Weights of a small transformer language model.
Size: 13 layers, 3 heads of 64, MLP 704 SwiGLU, vocabulary 16384, 18M parameters.
Training: 734M tokens, 11194 steps.
MLP neurons of a small language model. Each row is named by its layer, matrix (gate and up: input weights; down: output weights) and neuron, and shows model dimensions 16-111. Each number is 50 + 15 x the weight over its row's rms, rounded and kept within 0 to 99. A neuron's up and down rows have the sign that makes its largest values positive.
After each neuron's rows, "raises" lists the tokens whose logits its output raises most directly, leaving later layers aside.

L7.gate320:66 33 51 26 34 47 68 62 54 52 41 63 37 74 60 38 48 55 25 48 37 88 29 08 51 81 76 56 55 63 36 46 47 49 59 62 38 36 20 57 59 33 42 43 74 46 33 64 50 68 71 64 49 63 50 43 68 35 50 76 40 45 28 62 40 47 63 16 47 52 14 27 53 60 80 60 55 49 52 40 61 77 34 82 40 52 52 64 44 44 50 44 47 54 58 61
L7.up320:40 20 65 40 76 55 46 59 45 49 37 52 62 51 59 33 60 56 45 76 54 45 22 85 68 60 60 62 62 71 53 66 52 37 55 60 75 32 45 25 43 52 32 35 57 51 63 40 54 62 44 56 18 70 44 44 57 50 51 64 48 26 63 60 45 46 65 30 38 84 20 48 53 47 79 46 39 41 64 29 65 53 30 60 65 48 41 56 21 58 56 47 50 58 45 56
L7.down320:47 20 64 32 43 76 31 59 51 57 44 64 22 55 80 47 66 25 48 45 47 54 26 15 65 65 41 34 38 46 50 68 57 53 53 27 50 63 48 46 43 53 36 35 62 30 50 44 48 30 45 36 37 34 40 58 59 59 45 34 44 43 53 39 49 80 41 64 28 69 44 73 51 68 60 31 54 55 54 52 84 87 54 17 39 58 43 64 34 58 78 47 43 34 28 41
raises: "er", "ing", "ards", "ard", "ord"

L10.gate216:59 45 54 46 66 44 43 64 64 51 38 28 38 27 64 60 49 55 69 45 52 44 68 69 38 50 55 56 56 36 49 62 45 40 49 43 46 62 46 32 66 58 59 45 30 66 82 54 52 70 52 43 46 51 96 32 37 74 46 55 58 61 47 51 68 51 53 41 33 36 62 58 58 54 39 24 48 52 77 38 71 59 58 42 56 54 26 37 61 18 80 48 45 43 55 48
L10.up216:69 73 34 53 38 28 90 52 37 59 58 80 35 46 62 43 43 41 61 31 28 53 66 43 55 61 68 63 31 81 87 56 48 72 29 76 47 25 52 48 38 56 32 54 40 35 55 43 40 69 75 34 26 34 51 65 73 40 40 29 48 11 75 60 31 35 78 66 51 47 58 43 32 41 30 38 55 63 62 37 66 24 46 32 46 47 30 60 54 34 46 22 48 59 57 65
L10.down216:41 62 48 73 61 50 36 72 58 68 45 54 68 37 78 46 61 48 30 33 63 50 50 42 55 73 47 18 47 50 70 54 55 29 50 27 61 47 61 52 55 77 54 45 80 45 65 49 49 60 53 70 43 59 39 31 57 41 31 75 50 38 81 41 68 45 75 55 69 69 51 40 49 43 56 67 66 50 56 45 81 33 55 35 43 28 64 56 37 62 80 52 48 86 32 62
raises: " making", " creating", " using", " defeating", " supporting"

L7.gate621:63 64 36 26 53 54 79 52 72 62 57 43 41 67 41 72 23 49 34 52 42 50 48 54 10 43 55 43 61 85 25 49 39 49 73 68 52 34 22 78 48 58 24 35 57 62 66 46 41 36 53 38 40 45 44 52 29 30 33 41 65 42 48 33 52 43 48 48 48 48 62 72 69 49 57 31 65 37 71 42 25 67 25 50 68 33 28 45 42 57 32 60 56 45 65 62
L7.up621:32 40 35 78 41 43 60 37 28 40 43 53 56 36 52 74 28 31 30 52 61 51 32 36 45 60 91 60 37 38 64 26 58 42 36 30 39 51 31 41 50 63 54 54 41 65 15 58 62 60 48 36 30 42 71 65 56 25 43 54 34 47 07 42 61 28 24 33 47 65 60 52 59 53 54 18 47 36 42 31 35 58 38 35 47 53 37 54 37 46 47 60 51 70 24 78
L7.down621:32 49 44 37 34 58 47 59 35 22 47 47 40 50 39 37 55 57 59 48 61 43 80 60 68 87 44 46 44 07 37 41 72 35 45 40 22 52 93 55 52 64 48 54 35 35 45 56 39 72 25 37 66 66 36 31 19 27 42 48 48 61 45 47 23 57 50 38 66 72 84 48 53 48 53 42 48 38 48 45 28 55 21 37 52 64 61 32 30 59 65 22 48 47 52 48
raises: "ced", "ries", "ts", "eral", "ted"

L6.gate37:59 56 42 56 34 36 73 53 25 58 56 31 49 60 50 31 72 54 80 75 68 43 49 46 82 47 69 60 54 50 51 49 51 43 58 50 39 60 71 31 55 23 40 34 79 65 46 53 57 46 44 50 23 33 27 75 53 68 29 59 51 51 55 35 40 57 59 60 54 61 48 50 20 50 71 55 49 61 44 69 69 58 30 43 58 20 35 54 43 39 28 33 41 54 51 55
L6.up37:00 45 30 26 33 50 70 41 41 70 35 67 40 43 95 36 55 54 56 65 61 64 58 70 64 43 42 42 73 21 83 50 55 39 42 32 51 40 53 40 68 79 59 51 59 48 34 39 26 62 47 35 45 40 35 35 43 39 50 66 46 37 69 32 33 10 58 30 50 71 54 53 61 24 42 62 43 27 52 50 56 46 29 57 61 26 22 61 68 59 36 64 25 45 40 76
L6.down37:60 50 62 49 59 41 59 38 55 40 45 48 62 26 42 35 26 21 49 42 56 25 46 33 55 58 46 37 56 63 55 21 39 58 74 24 30 67 38 44 27 49 49 49 35 01 58 39 59 46 65 72 53 40 57 61 44 66 36 37 63 73 34 56 52 14 46 60 66 54 52 38 73 34 40 23 46 41 47 29 39 49 57 47 38 30 53 39 69 46 30 60 33 56 52 46
raises: "ten", "ted", "ter", "tery", "hed"

L7.gate553:63 32 54 32 41 52 66 47 48 79 55 28 47 43 52 43 64 61 57 26 48 53 69 51 42 46 80 44 81 35 57 51 30 55 62 46 50 45 65 58 30 56 38 83 60 57 64 31 56 38 55 43 48 60 47 50 46 49 47 64 54 74 68 52 61 55 50 63 48 61 46 61 34 65 32 34 44 66 33 68 61 62 56 54 49 50 49 49 47 82 52 76 71 71 55 64
L7.up553:53 71 56 33 22 59 67 39 62 44 18 33 38 58 51 61 49 38 55 38 74 61 60 64 42 48 57 35 65 57 28 65 46 58 75 45 44 57 49 38 62 15 40 51 52 75 53 71 31 29 58 43 27 62 55 45 52 54 62 42 62 44 49 14 77 35 33 34 73 59 44 57 59 80 44 52 71 25 51 45 43 56 35 70 60 49 58 31 49 16 28 58 53 55 44 76
L7.down553:45 50 62 49 50 47 66 41 85 43 42 48 24 73 42 43 66 39 27 60 53 36 28 59 35 32 63 46 66 53 56 44 56 54 66 56 68 46 40 55 56 48 69 47 64 70 35 43 54 42 69 34 44 67 80 24 52 41 30 52 39 49 95 42 70 58 51 34 46 45 33 42 53 59 47 66 48 31 54 33 39 68 65 56 64 45 58 55 54 48 58 71 34 50 41 31
raises: "ides", "ide", "eth", "eter", "ally"

L10.gate118:73 42 55 28 35 46 52 35 65 53 20 71 60 49 46 45 86 50 10 60 63 60 62 49 36 58 41 57 41 64 17 40 63 77 27 41 58 59 59 63 51 77 39 58 69 59 52 66 40 34 50 51 45 40 38 65 37 37 33 43 46 59 55 45 73 77 58 56 58 30 75 53 40 30 60 54 47 44 37 39 62 60 66 48 44 27 37 57 31 53 42 75 50 37 48 38
L10.up118:70 47 73 33 49 67 38 68 31 50 37 61 26 44 48 49 56 34 46 46 72 52 57 39 35 68 37 58 65 32 43 32 48 62 64 49 61 45 41 00 45 59 76 52 62 06 69 69 32 66 66 61 64 49 46 30 43 68 55 78 83 57 55 61 44 51 63 44 53 66 70 33 43 60 42 42 55 55 33 61 17 53 86 45 39 59 23 50 37 37 36 49 56 52 31 62
L10.down118:50 67 48 17 55 50 58 44 49 22 54 45 20 46 06 67 44 28 61 29 49 51 33 82 35 27 67 51 51 95 53 73 32 80 54 75 27 53 66 32 62 41 37 60 61 18 53 41 36 50 62 44 62 36 26 76 55 53 62 51 43 46 43 46 62 67 59 48 41 50 27 53 75 38 58 59 47 43 49 36 58 62 57 49 65 49 19 26 55 60 40 18 44 47 56 42
raises: "ch", "pers", "ches", "pre", "eth"

L4.gate103:56 51 44 69 56 66 26 51 37 40 69 79 44 36 48 39 11 52 38 43 32 17 50 60 61 38 37 36 65 48 55 59 46 53 60 39 52 63 63 50 29 49 44 49 38 61 49 56 48 35 61 59 61 48 49 50 78 62 45 64 50 39 46 42 50 68 68 46 48 68 35 32 63 56 65 53 56 57 64 25 58 50 37 15 60 38 51 13 70 61 19 63 58 30 69 36
L4.up103:41 40 68 70 43 49 39 63 59 59 56 96 49 63 56 54 20 30 57 30 55 41 47 23 73 36 37 48 43 60 41 49 68 28 47 48 36 55 63 66 41 60 53 75 44 58 60 49 29 48 63 55 64 40 37 34 69 53 51 69 67 58 64 48 25 70 79 58 51 59 73 67 52 49 61 38 70 54 73 31 45 45 45 29 47 54 55 44 70 58 30 64 41 47 42 58
L4.down103:59 53 49 60 52 35 40 67 59 50 37 70 20 60 32 53 58 40 42 41 66 59 58 39 76 53 64 68 34 50 22 34 61 58 59 62 31 80 60 51 28 32 50 68 44 64 67 22 47 37 53 60 56 56 49 46 54 65 62 76 50 54 55 53 56 71 48 33 33 75 55 40 56 65 43 64 64 35 64 43 44 64 28 25 40 55 54 39 38 52 47 39 60 78 58 52
raises: "or", "ors", "ions", "orship", "s"

L7.gate161:64 83 47 55 36 29 66 64 71 37 59 62 50 50 60 56 55 61 64 28 36 45 25 64 25 57 62 34 58 33 41 57 53 47 44 48 50 40 39 64 32 35 32 70 51 71 40 65 59 31 71 38 72 38 37 30 59 25 51 57 60 81 63 53 41 42 43 60 41 52 67 58 20 68 72 42 71 62 60 86 78 46 63 42 43 38 41 51 44 59 46 39 62 51 67 54
L7.up161:48 51 58 42 35 36 55 47 46 63 56 47 42 75 34 38 34 39 40 28 68 51 24 38 32 60 53 50 48 43 60 41 36 67 65 82 82 41 37 63 60 62 73 49 36 60 61 46 56 34 39 63 65 55 23 39 39 38 51 61 37 72 27 54 70 64 70 60 41 59 61 48 25 58 63 30 58 58 38 49 81 39 56 03 27 34 29 58 24 46 35 47 50 64 56 33
L7.down161:55 57 38 54 58 42 61 67 51 48 34 46 32 61 53 63 40 66 58 34 40 41 43 64 23 58 20 48 54 17 40 43 57 41 25 36 33 46 52 61 35 25 77 38 20 80 56 46 67 39 47 23 56 33 61 44 63 27 62 54 88 41 79 27 51 29 46 56 30 48 41 47 10 72 77 53 49 41 37 75 55 24 38 53 43 35 59 66 59 70 66 81 40 66 40 35
raises: " morning", " year", " month", " day", " week"

L10.gate409:63 51 48 48 36 38 55 52 47 30 69 82 66 80 40 70 41 35 63 57 70 57 51 67 73 59 56 66 65 49 46 10 16 56 36 71 56 37 50 52 66 05 37 67 22 62 39 44 78 70 33 57 60 45 53 65 37 40 32 50 28 49 44 24 25 47 50 43 51 39 35 86 33 50 61 48 68 50 64 46 62 33 61 48 23 62 65 57 41 47 43 35 50 56 06 60
L10.up409:42 37 39 33 61 58 81 64 54 51 84 77 54 39 37 37 57 31 62 45 76 36 50 37 58 48 42 59 50 46 50 35 60 43 75 44 46 59 51 61 60 39 37 70 39 35 54 55 54 42 61 32 54 57 52 67 36 64 36 66 19 81 38 55 32 60 52 50 48 59 30 71 63 60 66 61 45 26 75 56 38 36 59 21 10 71 42 33 40 37 36 54 88 56 41 53
L10.down409:41 54 54 44 55 49 33 51 34 36 32 49 45 43 31 52 35 61 48 68 40 70 52 90 43 34 48 52 35 37 56 54 56 54 58 39 50 39 49 50 63 47 87 38 59 33 49 36 06 57 63 58 68 45 53 41 61 61 62 48 64 71 59 68 65 48 31 53 64 42 60 61 60 24 55 51 47 39 41 41 34 47 48 64 92 67 32 59 68 68 30 48 34 47 53 69
raises: " remained", " was", " did", " could", " would"